Weights of a small GPT-style language model, trained from scratch on English Wikipedia.
Size: 13 layers, width 256, 4 heads of 64, MLP 704 GeGLU, vocabulary 613, 10.6M parameters.
Architecture: RMSNorm before and after each block, rotary positions, tied embeddings, attention and MLP in parallel, capped logits.
Training: a variant of Muon for these matrices, 355M tokens, 5411 steps.
MLP neurons of a small language model. Each row is named by its layer, matrix (gate and up: input weights; down: output weights) and neuron, and shows model dimensions 32-159. Each number is 50 + 12 x the weight over its row's rms, rounded and kept within 0 to 99. A neuron's up and down rows have the sign that makes its largest values positive.
After each neuron's rows, "fires on" lists the tokens most often at its 100 highest values on Wikipedia text that the model never trained on.

L5.gate507:37 55 57 68 59 69 40 43 72 58 45 37 46 50 51 62 48 38 40 38 51 69 24 46 52 36 48 37 40 85 51 47 47 37 52 51 32 42 54 74 45 50 63 55 36 36 46 50 46 47 50 52 56 56 42 57 57 37 63 40 47 43 54 49 44 44 55 41 41 42 59 38 49 51 50 75 68 71 79 66 73 34 47 37 71 51 48 50 36 51 23 59 50 50 33 22 33 42 46 50 55 47 43 34 51 41 58 45 43 68 54 49 52 58 44 43 53 52 51 65 68 39 72 45 52 50 42 39
L5.up507:47 40 33 53 59 32 32 51 42 68 60 34 54 51 58 45 55 65 55 35 48 44 47 71 51 73 48 42 51 50 47 42 58 42 60 55 19 56 42 70 47 51 54 47 44 80 42 39 43 58 41 55 66 39 15 44 41 45 49 64 29 50 34 45 33 41 66 55 43 65 41 59 49 48 75 55 39 63 54 61 56 61 79 31 46 57 51 55 64 46 43 66 53 39 38 62 61 63 53 49 70 27 37 51 42 51 19 49 31 53 36 63 53 31 50 43 49 55 49 56 54 67 35 69 44 40 16 42
L5.down507:56 49 53 53 71 78 53 27 60 56 34 41 60 41 53 57 66 42 63 33 39 52 39 30 52 43 39 55 62 55 69 58 51 59 42 32 41 58 39 59 67 42 59 68 44 34 32 42 55 46 48 39 50 34 67 58 53 52 57 34 45 49 80 48 48 46 54 38 64 46 70 32 15 53 33 60 61 50 47 36 58 48 55 65 45 47 59 35 21 70 44 28 57 36 55 47 45 58 49 67 46 65 46 40 66 38 33 28 63 64 65 46 69 68 67 57 60 28 44 32 59 66 50 48 59 56 65 51
fires on: "–"

L5.gate547:43 47 59 60 41 38 55 49 56 44 50 41 42 75 51 59 46 60 67 74 63 39 56 57 58 38 44 66 51 31 44 51 49 73 44 55 42 28 60 59 52 50 52 47 40 33 59 45 52 69 74 37 42 69 23 36 54 48 38 71 26 36 68 52 58 60 56 75 66 36 53 63 56 38 58 42 44 47 42 57 39 58 61 63 68 59 50 64 69 73 63 69 58 19 65 52 60 47 58 27 47 31 56 59 45 54 39 64 44 60 53 66 63 38 31 33 42 32 47 55 52 40 42 35 31 16 49 52
L5.up547:19 67 61 51 47 43 47 67 60 49 56 56 46 69 36 39 40 31 32 61 46 48 46 49 48 43 29 35 45 49 50 63 56 33 57 35 48 46 74 42 47 31 47 52 52 57 56 46 30 42 52 11 43 52 43 74 61 47 54 49 57 65 59 43 61 44 56 42 46 43 43 63 29 38 56 42 52 39 65 51 73 27 52 46 49 65 64 53 43 62 61 49 33 51 41 36 68 44 41 41 59 60 25 52 69 53 51 63 52 46 55 55 50 30 61 51 50 57 62 47 49 33 50 36 68 39 46 51
L5.down547:34 52 26 54 51 41 48 47 60 53 44 44 48 61 58 73 40 73 51 39 68 49 30 51 38 58 46 52 30 53 43 52 51 54 46 68 49 41 62 75 46 51 51 39 50 42 42 31 64 79 35 60 48 55 58 49 45 54 64 75 53 51 39 54 48 50 53 51 61 42 51 52 40 70 43 54 44 45 54 40 41 69 59 54 50 39 35 37 43 64 52 57 66 45 43 32 41 55 42 57 64 58 55 46 44 50 56 52 42 62 48 56 70 34 35 33 56 55 26 36 50 30 69 73 19 62 43 55
fires on: " (", "{", "["

L9.gate31:44 34 56 49 46 43 37 57 51 43 55 65 57 65 43 69 64 50 44 58 56 55 59 43 67 56 52 41 35 55 44 57 48 34 65 36 54 50 54 52 81 44 42 58 45 49 54 65 36 73 56 62 49 40 81 68 48 64 51 51 47 63 39 54 58 59 78 60 61 28 67 47 60 64 47 47 47 71 62 50 45 37 56 59 34 50 33 19 28 66 33 49 44 57 46 53 62 21 47 53 40 48 50 44 28 47 31 38 33 50 35 63 46 61 67 54 47 50 58 43 34 55 40 33 54 49 62 63
L9.up31:35 70 67 38 20 64 55 72 36 41 65 50 72 56 61 80 38 53 49 50 45 41 41 50 34 63 41 81 61 58 41 61 78 55 76 45 64 56 42 49 51 52 57 55 63 42 45 62 54 55 57 65 46 74 48 44 46 42 76 62 41 36 50 60 35 58 56 27 61 32 66 46 43 33 29 53 41 44 44 37 32 71 42 48 48 64 46 50 49 53 38 34 59 56 43 75 38 55 38 51 47 52 44 53 60 48 39 49 64 50 64 66 63 50 15 45 39 53 29 61 49 70 65 50 55 47 48 45
L9.down31:71 39 34 45 44 60 47 45 62 60 46 48 64 74 52 24 25 49 60 39 26 46 34 74 24 45 52 35 60 46 49 43 41 49 41 29 51 44 66 67 52 68 69 50 59 54 29 36 55 56 49 47 58 55 56 51 49 54 40 43 25 38 48 53 71 34 39 57 44 46 38 71 33 42 38 56 45 66 71 44 41 53 44 63 35 65 51 39 39 62 73 47 49 44 44 49 59 57 56 70 51 61 60 60 56 42 62 50 39 52 48 36 48 26 41 50 57 25 45 54 45 50 53 56 35 49 47 29
fires on: "o", " is", "1", "er"

L4.gate556:51 28 70 66 55 39 67 51 62 59 58 57 51 61 69 55 52 49 58 63 29 64 65 46 54 66 38 54 50 40 48 65 53 56 55 57 63 76 55 55 41 50 42 39 39 28 56 49 30 39 45 54 29 44 40 52 62 47 52 41 21 31 44 62 48 59 52 64 67 64 63 51 45 51 57 56 39 64 42 60 52 35 47 50 50 35 42 49 59 56 50 67 58 63 49 24 45 60 47 37 44 38 84 64 41 45 25 71 56 60 55 72 69 40 55 55 30 52 52 65 48 56 59 44 69 44 41 65
L4.up556:21 47 54 80 38 62 67 62 40 46 67 46 55 47 54 44 58 58 33 75 47 59 50 48 61 50 29 42 57 22 66 66 77 47 68 46 53 39 56 55 65 59 63 40 34 35 20 26 51 51 51 46 48 52 43 14 66 68 34 28 50 40 44 45 61 46 49 60 53 40 57 73 46 39 62 48 56 28 53 66 67 51 37 42 68 45 31 34 31 43 49 63 49 49 44 37 37 47 50 30 60 47 55 41 53 55 40 66 76 32 47 34 59 52 46 60 43 47 44 40 64 57 58 76 61 45 38 58
L4.down556:55 80 50 48 55 56 49 46 53 48 42 61 46 34 46 32 53 56 66 23 37 45 47 36 51 32 61 53 48 46 59 72 57 40 48 42 53 42 32 54 36 64 43 55 29 49 69 45 59 58 40 55 70 48 29 28 65 56 35 53 37 57 87 56 64 43 36 58 51 35 55 30 32 49 42 58 61 68 70 58 51 46 44 63 68 66 45 65 53 57 68 55 55 46 47 49 58 54 24 67 69 80 37 59 62 65 51 37 55 20 49 62 37 33 42 48 64 36 39 55 32 50 67 38 43 44 52 56
fires on: "2", "3", "5", "9", "6", "4"

L6.gate702:45 39 48 53 60 13 73 62 53 41 50 64 81 50 53 46 53 47 59 39 45 81 48 35 45 53 37 61 55 53 41 54 48 43 44 48 52 28 39 65 21 43 67 54 52 70 48 57 48 47 47 74 60 36 56 25 50 38 54 59 30 57 47 58 51 56 44 58 58 37 29 57 59 46 58 59 61 84 52 55 52 56 56 44 45 45 51 53 57 63 49 25 35 42 47 49 38 46 40 51 74 46 26 63 56 38 62 43 50 50 60 25 53 66 60 47 58 53 44 28 55 57 31 65 50 48 67 61
L6.up702:33 47 40 57 45 67 38 56 64 42 65 34 57 56 58 51 35 57 48 43 52 58 66 52 45 53 44 39 61 48 50 31 66 49 30 49 59 63 45 55 55 67 46 48 50 54 43 57 56 40 69 30 39 39 55 54 42 46 43 23 53 40 53 53 61 62 53 73 46 69 33 41 49 63 04 54 68 27 75 52 45 55 55 32 57 50 42 25 40 35 64 61 58 57 63 43 60 49 44 49 53 58 60 38 60 45 71 38 33 43 44 60 65 40 60 36 65 56 46 46 49 58 47 58 56 68 41 47
L6.down702:44 39 51 49 48 39 59 56 36 41 34 74 35 49 44 69 80 61 66 59 33 33 32 43 40 37 54 45 51 61 59 69 59 49 44 37 45 42 34 73 44 43 59 70 30 64 49 50 59 56 34 67 49 47 50 59 67 50 47 41 69 47 64 53 51 60 66 15 70 36 42 57 57 53 71 39 56 71 44 47 61 53 47 40 45 49 61 50 45 55 47 64 45 49 48 57 48 39 45 37 67 43 38 69 53 41 43 57 68 35 78 38 47 41 56 53 46 41 40 33 16 40 60 35 61 43 44 62
fires on: "a", "'", "al", "e"

L6.gate381:50 49 31 37 62 30 48 77 56 34 39 59 52 45 48 40 40 54 42 47 53 49 44 42 49 44 44 46 40 64 50 59 51 45 31 67 37 49 59 60 40 60 56 37 47 53 46 27 55 77 34 49 63 64 41 47 60 44 32 49 39 42 35 55 48 55 46 72 55 44 42 43 46 53 55 34 54 44 51 45 32 47 67 30 46 37 73 56 38 44 60 29 38 33 39 39 45 44 51 37 43 42 64 62 67 46 53 61 52 51 46 51 46 45 24 42 15 41 55 41 50 47 39 56 56 50 66 53
L6.up381:36 47 44 32 61 48 58 58 34 61 39 29 47 40 42 55 24 46 61 59 55 46 58 51 58 62 45 55 38 35 42 55 42 38 64 26 53 35 86 45 47 52 66 42 46 51 48 69 51 49 59 51 37 58 69 64 41 43 40 48 56 60 56 57 62 35 41 55 26 59 71 53 26 50 55 39 32 47 50 75 58 61 66 48 74 55 45 67 55 58 54 59 46 45 25 46 62 43 36 63 64 36 50 44 47 60 58 47 63 59 80 59 62 54 42 44 24 63 54 50 44 32 56 23 42 55 47 43
L6.down381:52 45 62 52 62 73 49 44 41 52 37 58 43 51 27 46 45 52 64 29 31 35 34 30 30 54 67 68 45 33 16 62 62 47 34 63 82 49 46 54 48 50 47 41 75 54 46 50 70 53 34 77 58 53 54 59 43 40 60 62 57 53 25 56 38 59 48 51 51 38 70 67 49 36 68 59 29 35 63 36 58 73 54 30 49 61 38 53 54 54 38 52 53 50 54 53 52 35 36 66 44 46 32 44 54 41 36 28 68 50 48 35 54 41 42 46 45 62 39 55 61 57 55 47 37 80 56 44
fires on: " (", "("

L6.gate379:20 37 54 46 54 64 40 42 56 38 41 35 65 48 61 67 46 21 46 50 73 64 29 64 51 51 34 61 37 59 51 48 33 52 68 74 73 48 34 51 52 70 42 50 46 55 49 47 65 61 54 48 34 69 46 54 63 39 64 55 79 48 48 54 43 53 51 56 43 59 69 59 58 54 58 61 53 64 55 54 46 55 73 50 72 67 37 64 54 39 60 68 41 63 54 47 75 42 31 65 66 55 43 51 38 25 51 37 28 59 28 31 61 45 57 47 46 57 44 37 66 62 58 64 55 51 43 51
L6.up379:46 29 26 32 49 37 32 44 44 42 44 65 37 38 56 62 50 34 56 67 30 34 52 41 35 57 44 66 54 66 79 50 42 63 59 47 68 60 44 66 63 37 49 54 48 56 57 60 60 42 48 53 78 57 38 66 35 43 50 39 39 51 54 48 61 56 39 69 37 31 43 40 57 52 63 61 54 74 46 52 46 54 77 50 43 35 44 41 60 51 45 43 38 42 49 45 40 50 66 29 56 20 44 47 37 33 60 53 58 53 53 50 64 83 47 35 40 63 30 43 61 63 38 50 57 58 27 39
L6.down379:71 26 38 56 50 51 45 52 41 63 53 38 48 54 54 48 47 80 58 66 53 52 56 39 40 41 66 46 46 64 49 48 56 45 43 49 55 48 12 31 46 46 55 64 35 50 29 47 70 36 40 63 26 37 84 31 51 43 51 42 57 46 46 67 37 49 37 45 37 47 52 47 81 44 58 79 59 34 48 40 40 55 38 47 63 44 42 57 44 56 61 40 55 55 66 58 58 50 51 57 45 55 62 50 58 30 59 47 53 65 39 64 37 52 47 41 51 31 69 52 42 67 49 67 55 56 52 42
fires on: "–", "0", "e", "al", "ld"

L10.gate17:65 30 39 61 51 44 50 62 53 61 34 48 46 24 56 58 70 48 39 35 54 55 64 24 49 61 49 55 50 51 36 48 52 37 48 52 57 51 60 41 63 56 39 30 48 84 58 68 41 32 29 34 71 28 55 41 55 39 64 40 40 37 45 60 35 29 47 55 73 54 50 50 41 31 48 50 40 54 47 57 78 55 53 71 49 53 42 56 59 44 51 56 58 57 30 36 42 73 73 60 45 43 42 39 45 68 55 49 51 77 61 28 58 65 55 67 49 55 39 45 52 42 43 60 62 60 47 43
L10.up17:68 49 61 35 47 57 60 53 68 45 55 50 59 30 35 34 50 52 40 42 48 40 61 31 51 70 29 40 46 41 57 40 49 62 41 47 61 43 54 44 57 45 45 57 63 65 55 57 65 49 24 35 45 55 50 74 53 62 61 38 43 50 56 44 55 54 32 59 38 17 46 31 49 41 65 59 42 33 53 33 64 52 75 62 53 46 60 39 56 53 61 32 75 20 47 51 64 32 54 65 76 54 37 46 57 47 66 37 27 51 49 40 38 50 48 44 32 53 39 68 45 58 36 37 48 63 39 55
L10.down17:52 42 41 64 25 27 55 62 47 35 50 43 57 61 53 51 66 38 53 46 55 40 42 43 66 66 71 44 48 76 47 40 42 52 31 47 61 40 42 59 50 68 54 58 63 55 47 51 39 53 39 55 41 35 49 38 52 44 56 57 56 48 56 67 74 47 58 59 49 53 56 52 53 47 71 53 53 58 60 68 72 26 34 38 44 41 43 48 43 53 48 51 39 37 39 46 27 69 39 46 40 55 64 46 65 65 67 66 37 58 54 62 50 68 32 54 47 53 39 69 52 54 55 58 58 39 59 56
fires on: ",", "s,", "e,"

L10.gate405:41 52 66 55 33 40 51 65 41 46 60 53 51 57 69 59 61 40 55 76 47 46 44 50 40 55 63 50 44 36 56 51 46 54 71 33 38 62 34 70 58 51 44 38 49 59 37 37 49 45 33 32 46 54 57 54 56 58 53 40 50 40 37 42 30 54 48 36 48 56 37 85 31 68 59 49 50 40 50 38 54 42 35 50 50 37 66 39 45 67 92 67 48 41 51 64 69 59 54 45 33 54 65 34 68 44 35 59 60 60 60 59 54 61 50 38 57 26 66 59 56 28 77 53 64 68 72 43
L10.up405:47 54 55 70 55 34 45 37 38 36 50 37 46 32 58 37 51 60 19 64 45 61 72 43 36 56 38 51 52 31 54 51 40 66 55 54 47 65 69 49 58 36 45 53 40 51 27 29 53 62 51 38 52 57 52 38 75 51 47 42 38 43 47 45 51 35 33 52 58 35 51 51 37 50 69 65 59 59 39 51 47 50 33 42 50 38 31 31 42 18 51 64 50 56 48 46 57 48 49 43 57 38 26 39 54 48 52 33 66 42 49 40 53 37 40 46 58 43 18 62 59 63 65 54 47 51 56 59
L10.down405:48 56 52 64 54 47 44 56 55 62 66 60 52 49 49 57 49 39 66 32 36 56 54 81 48 59 59 47 52 58 53 62 42 61 41 48 55 48 44 52 45 72 54 49 55 45 73 66 72 56 41 56 52 23 39 49 69 39 35 47 37 55 25 39 65 50 54 64 56 54 63 47 58 15 67 48 60 43 47 31 45 49 53 71 42 73 58 39 52 33 38 46 52 45 70 64 54 47 36 56 53 44 27 53 42 44 34 25 72 31 37 62 47 45 34 44 52 36 62 65 18 38 54 68 35 35 32 61
fires on: "4", "w", "o", "2", "3", "b"

L6.gate700:40 50 39 30 52 48 57 69 73 68 50 59 33 61 64 67 38 46 68 47 50 54 49 46 52 59 44 67 51 39 36 59 51 45 45 38 50 47 26 59 45 47 57 54 74 44 50 48 45 36 59 52 63 54 36 38 69 48 43 22 40 43 54 57 58 85 60 63 56 48 34 57 58 46 73 59 76 71 35 62 66 34 43 53 38 46 55 73 44 41 74 45 54 49 25 70 76 56 55 50 36 66 90 48 60 68 47 29 57 54 50 65 40 75 23 55 60 47 45 55 38 70 42 41 34 26 59 42
L6.up700:50 47 45 48 63 42 64 66 70 64 51 65 43 58 55 54 27 53 51 46 27 74 43 41 64 43 66 52 39 47 76 48 28 55 51 44 55 41 42 51 50 47 52 46 68 57 16 66 50 62 61 56 35 47 72 68 66 29 34 81 32 60 56 53 39 55 49 51 57 77 42 52 23 46 62 40 67 56 34 66 67 49 54 43 41 44 34 45 48 36 48 51 45 41 47 23 32 75 41 58 69 36 35 45 55 34 47 56 56 47 45 53 59 53 38 49 72 45 48 46 71 44 54 40 26 42 59 51
L6.down700:34 57 47 76 52 43 65 29 47 70 34 60 71 50 26 65 63 66 55 49 46 56 56 51 63 45 43 38 46 41 45 51 37 56 46 61 52 65 82 49 73 66 57 44 23 50 59 40 39 34 42 32 20 47 47 42 20 34 49 50 39 44 36 44 21 65 54 45 39 63 48 71 49 34 43 49 41 50 45 58 29 53 44 44 47 48 55 31 43 45 46 63 53 61 57 47 68 61 30 42 43 45 34 49 51 51 59 35 62 64 46 59 54 46 60 40 38 69 59 61 41 66 64 58 53 50 51 56
fires on: "4", "5", "6", "3"

L6.gate43:47 53 36 53 37 35 45 82 51 40 64 46 45 32 40 46 39 29 28 45 51 52 51 23 40 75 57 66 39 60 65 27 52 53 60 56 72 54 62 66 53 48 70 44 37 33 34 50 49 45 26 50 76 47 51 40 47 54 46 40 29 64 47 73 32 45 44 67 28 64 57 36 41 39 56 34 32 60 61 54 48 61 46 50 51 34 64 36 35 64 49 50 54 49 47 59 27 43 45 49 43 49 57 57 34 40 33 48 43 52 41 79 51 46 70 30 54 43 50 33 35 50 37 44 68 52 76 53
L6.up43:21 55 56 84 29 62 49 74 77 35 65 54 48 44 62 50 49 48 61 52 46 44 35 39 48 65 58 45 59 48 33 42 40 42 54 53 53 76 48 46 59 41 47 51 53 51 49 38 37 60 34 53 82 71 31 34 34 50 50 56 38 40 63 65 38 65 46 56 73 29 53 25 57 33 37 56 55 46 69 30 42 57 14 48 76 61 46 40 52 46 49 49 64 36 63 28 32 71 22 47 59 58 65 43 55 63 56 30 55 52 68 56 80 62 39 44 51 72 43 43 28 40 53 49 28 54 27 54
L6.down43:62 42 39 61 48 58 41 56 51 57 73 27 82 32 36 62 39 56 33 60 56 52 50 48 41 53 43 42 58 53 60 44 39 59 45 45 54 44 37 41 64 39 78 56 49 56 56 60 57 58 48 53 47 25 48 47 38 27 65 36 57 56 45 67 30 48 41 60 54 57 38 52 50 47 47 56 45 56 49 45 18 47 48 52 50 78 28 30 59 35 28 57 39 70 66 43 55 56 52 47 48 74 43 49 45 45 54 50 44 19 54 58 47 33 41 40 58 43 58 40 64 63 41 40 45 54 27 35
fires on: "o"

L5.gate636:51 54 43 41 59 28 72 50 46 51 48 44 63 52 57 52 48 54 47 35 38 34 29 41 68 48 65 48 47 51 60 64 57 34 45 51 40 44 57 57 38 71 50 41 55 65 21 29 75 51 25 71 37 22 54 35 60 66 30 42 47 67 48 34 39 44 52 54 53 51 43 40 40 43 51 65 78 61 52 60 25 75 53 54 87 31 48 40 34 46 38 33 58 69 61 62 53 26 38 45 56 64 51 54 72 57 59 62 37 52 37 55 46 30 33 59 49 54 51 44 64 50 55 48 54 34 65 58
L5.up636:38 65 39 55 64 43 48 54 65 43 33 58 58 55 36 60 51 47 51 30 42 54 64 57 54 45 58 66 59 50 55 46 44 58 51 55 67 43 35 34 46 63 66 24 46 54 31 45 53 52 59 44 44 62 48 55 48 65 40 46 51 40 46 85 38 48 54 45 64 67 41 31 49 49 52 68 53 10 41 47 47 61 63 45 29 51 44 54 57 32 70 62 65 28 49 43 60 66 71 32 53 49 59 49 39 34 43 63 50 49 35 45 41 37 64 68 63 53 24 52 44 53 44 62 54 59 63 52
L5.down636:38 48 56 37 42 43 35 41 44 63 40 41 66 60 67 37 53 56 65 52 52 49 55 28 32 42 58 22 42 39 33 53 53 60 39 46 53 38 67 61 60 50 45 60 41 47 32 70 66 60 30 67 45 47 61 41 37 45 36 30 46 64 37 43 72 33 49 54 53 33 42 47 38 46 56 69 56 62 51 62 50 68 65 35 62 41 70 46 36 50 43 31 73 53 62 45 63 65 50 72 20 41 45 46 42 51 25 58 63 40 34 48 51 47 37 42 63 43 71 40 41 62 41 53 45 33 83 64
fires on: "art", "om", "ow"

L5.gate468:51 57 42 70 63 59 49 47 67 39 54 48 38 48 49 52 50 45 60 60 38 39 46 27 63 48 28 42 53 58 55 46 31 40 30 63 54 48 43 53 46 62 61 55 41 56 34 44 51 27 54 39 78 55 56 52 42 37 38 38 63 45 41 42 49 55 49 33 37 66 65 48 47 32 71 40 68 51 51 42 50 23 51 64 29 45 39 62 65 52 54 83 47 51 35 30 53 51 64 47 35 46 50 57 50 62 36 51 59 63 46 74 32 62 29 39 53 33 51 82 55 74 13 29 56 36 31 36
L5.up468:46 51 76 62 58 46 72 51 50 36 46 37 49 63 56 80 69 69 56 38 37 25 49 47 57 40 50 62 55 40 50 38 52 72 39 65 39 64 43 37 28 61 46 45 47 76 28 40 41 37 58 72 70 53 45 56 49 39 34 54 64 57 65 51 40 49 41 54 47 69 49 42 34 43 68 63 46 48 49 28 52 38 42 49 35 24 39 67 30 56 67 66 39 46 59 44 52 29 74 42 50 25 41 37 37 44 31 54 58 52 67 55 48 40 45 37 58 40 61 54 52 51 32 42 39 73 33 47
L5.down468:62 46 37 32 47 50 37 45 54 80 50 69 56 42 29 40 52 56 57 37 73 57 45 78 42 56 61 52 53 56 47 57 51 53 47 48 50 29 40 68 51 44 41 55 54 13 49 40 38 55 40 40 26 33 54 48 54 60 56 41 43 55 52 51 40 47 57 58 52 33 48 48 54 43 40 59 61 33 45 82 40 73 59 39 67 67 60 46 54 52 34 44 44 54 37 57 51 53 33 38 68 54 53 68 60 52 49 57 51 24 35 77 58 52 80 58 45 56 47 27 39 55 49 59 51 56 52 61
fires on: "6", "7", "5", "8", "il", "1"

L5.gate155:45 51 34 43 31 66 63 68 26 47 56 55 60 58 27 51 71 47 58 56 63 52 46 36 51 63 66 54 52 31 44 30 41 56 44 76 62 59 47 73 60 59 67 81 51 48 48 53 69 32 65 41 43 45 44 37 39 51 47 56 69 48 53 37 31 45 54 38 29 58 32 45 49 48 55 23 59 38 61 21 64 47 55 61 42 49 63 43 48 38 60 53 65 39 45 63 64 54 32 51 48 55 65 51 56 27 53 46 59 53 51 81 39 47 30 34 63 40 51 48 48 51 48 61 43 58 51 32
L5.up155:38 38 57 43 45 51 48 65 50 35 35 39 49 63 51 64 45 59 52 78 35 49 49 56 44 53 44 56 46 46 55 29 71 56 59 52 60 38 53 56 39 50 30 62 48 61 55 71 64 53 38 41 70 46 54 61 35 28 59 50 80 36 45 69 30 45 57 36 36 53 41 56 28 35 69 35 60 48 45 64 53 68 21 39 44 68 58 63 47 46 43 54 39 43 39 57 66 51 46 23 47 50 57 40 50 51 30 68 66 71 40 50 62 38 46 45 60 27 43 50 45 49 59 43 33 50 37 63
L5.down155:60 47 54 35 50 48 67 41 68 51 46 65 76 54 45 25 75 62 52 22 55 36 53 57 71 61 70 53 68 53 55 51 24 52 58 74 35 53 40 66 56 43 46 40 53 32 47 29 42 56 72 27 52 38 25 43 50 34 53 48 49 59 48 18 59 52 37 49 37 29 41 35 49 32 51 60 62 48 55 48 50 63 56 56 55 40 34 40 59 57 55 39 64 46 53 49 50 52 40 56 68 53 58 55 62 52 66 42 46 35 64 54 38 53 59 69 37 65 53 52 46 55 55 73 62 35 33 34
fires on: "7", "8", "0", "3", "6"

L5.gate51:53 48 29 48 30 54 81 55 58 53 36 40 54 50 44 38 48 52 66 48 43 50 52 34 46 74 43 44 45 77 41 28 72 39 57 41 60 42 51 68 62 40 57 43 37 61 51 67 40 66 40 33 36 46 48 52 31 35 37 43 45 27 52 47 60 73 78 56 54 46 58 53 38 39 45 63 57 32 51 58 52 53 47 48 38 48 47 60 53 43 42 61 52 92 44 36 38 51 54 52 55 37 42 63 62 48 62 54 50 71 44 52 59 62 38 54 38 44 47 54 33 55 40 44 63 41 52 62
L5.up51:62 47 41 58 69 35 46 48 42 30 45 29 48 66 47 45 44 44 54 52 58 35 31 13 31 63 32 38 48 24 60 55 44 46 61 62 64 50 52 49 50 32 49 47 52 58 52 46 57 41 36 82 46 55 56 53 66 32 21 56 43 48 54 25 39 55 52 68 44 32 49 42 73 55 59 56 58 42 35 65 51 52 51 44 58 42 64 48 46 43 55 46 44 29 42 41 60 44 60 53 62 64 43 33 62 73 54 51 51 44 34 52 40 52 35 32 28 60 48 61 40 45 62 68 48 50 53 32
L5.down51:40 64 60 61 55 56 35 45 54 64 49 37 69 57 40 49 46 61 49 44 60 51 63 46 80 47 57 43 37 77 54 76 40 56 59 50 64 44 58 51 33 38 47 41 46 53 52 61 49 56 68 60 60 54 60 60 58 36 53 62 66 55 42 37 48 54 70 58 60 35 39 60 32 43 57 31 56 59 58 57 66 43 54 56 49 29 79 63 32 18 45 49 54 44 64 38 47 64 60 64 42 65 71 59 57 40 58 57 62 59 60 60 48 41 59 51 64 33 52 45 45 54 38 62 51 43 42 50
fires on: ",", "l", "w", ".", "e,"

L6.gate244:64 49 29 32 47 57 62 54 44 73 45 39 40 67 63 39 37 45 55 43 46 48 46 48 43 54 59 66 60 51 26 17 47 27 38 30 52 52 54 42 39 53 45 53 69 59 81 58 34 57 33 24 62 67 61 45 36 50 60 38 44 53 62 53 40 43 68 34 53 55 43 64 38 64 33 45 62 36 51 46 69 71 40 42 47 39 47 41 44 42 59 50 61 40 46 66 30 67 76 34 55 45 40 75 47 47 68 50 76 59 52 54 29 59 66 72 57 47 48 37 41 46 43 39 42 36 56 51
L6.up244:62 54 43 52 23 56 63 66 30 51 64 38 46 58 49 57 32 39 52 49 38 35 39 32 49 71 45 62 45 57 62 42 59 39 54 40 39 33 65 66 47 60 59 38 50 43 45 54 42 53 62 37 57 60 39 65 45 62 52 52 55 56 52 49 34 58 63 32 47 50 37 55 30 50 45 71 63 32 65 27 38 56 44 69 42 58 51 61 55 47 62 30 43 38 42 58 57 66 49 64 32 47 60 40 45 26 71 27 33 52 40 58 56 26 28 49 43 24 53 29 41 54 58 42 38 37 43 45
L6.down244:36 47 42 46 48 41 50 33 56 50 53 46 72 48 46 52 53 75 42 52 47 56 61 37 64 12 53 57 56 37 47 57 39 60 46 69 52 35 56 43 67 19 53 61 56 46 19 48 50 64 51 61 49 61 41 30 54 62 55 54 46 54 41 54 54 68 48 35 73 58 39 35 41 57 66 52 44 28 28 53 46 52 64 59 66 54 52 52 48 50 49 37 33 56 50 36 53 38 40 54 51 58 56 60 46 56 55 41 39 66 62 59 68 71 56 43 49 63 44 48 59 46 43 47 45 38 53 53
fires on: " on", "n"

L5.gate662:42 52 50 63 60 46 81 42 23 33 55 54 56 40 43 31 45 48 46 38 56 56 43 48 52 42 56 75 52 53 52 47 54 37 47 37 54 38 47 57 45 45 54 56 70 46 61 50 42 52 56 51 26 65 67 48 38 40 46 49 39 45 38 46 42 61 59 59 65 47 59 38 59 52 36 41 32 49 44 60 60 58 38 71 48 55 44 39 41 42 46 30 51 45 37 58 45 55 53 33 55 58 65 44 58 37 42 46 59 66 80 26 42 53 64 20 70 33 63 32 41 64 54 66 42 66 48 56
L5.up662:47 71 46 80 24 58 32 60 42 44 61 52 25 48 44 48 69 71 63 39 33 59 55 57 41 57 35 48 53 52 66 58 51 42 51 35 58 55 61 41 62 50 50 49 65 32 63 44 57 50 67 48 54 63 42 69 54 70 31 60 61 49 31 44 45 58 58 34 51 42 53 56 68 50 39 44 51 50 56 50 37 60 56 51 52 34 36 49 82 52 40 32 67 57 44 65 44 55 41 52 37 60 41 48 40 42 51 48 49 28 35 89 41 41 38 34 72 52 34 44 42 55 51 66 55 50 47 56
L5.down662:46 28 43 52 65 58 24 47 46 69 48 31 48 45 42 38 45 54 49 49 49 32 26 46 51 69 45 25 46 45 47 38 57 38 41 45 44 45 57 56 47 47 38 39 45 33 64 54 37 53 78 38 36 61 29 47 46 43 49 37 48 50 45 45 49 63 51 51 60 72 42 34 49 52 49 32 45 41 58 41 73 51 37 46 64 48 76 48 55 57 41 58 57 37 42 85 36 54 50 38 37 52 57 70 51 41 75 62 44 46 56 43 32 42 54 17 34 64 72 64 45 53 66 59 40 75 64 63
fires on: "t", "n", "am", "h"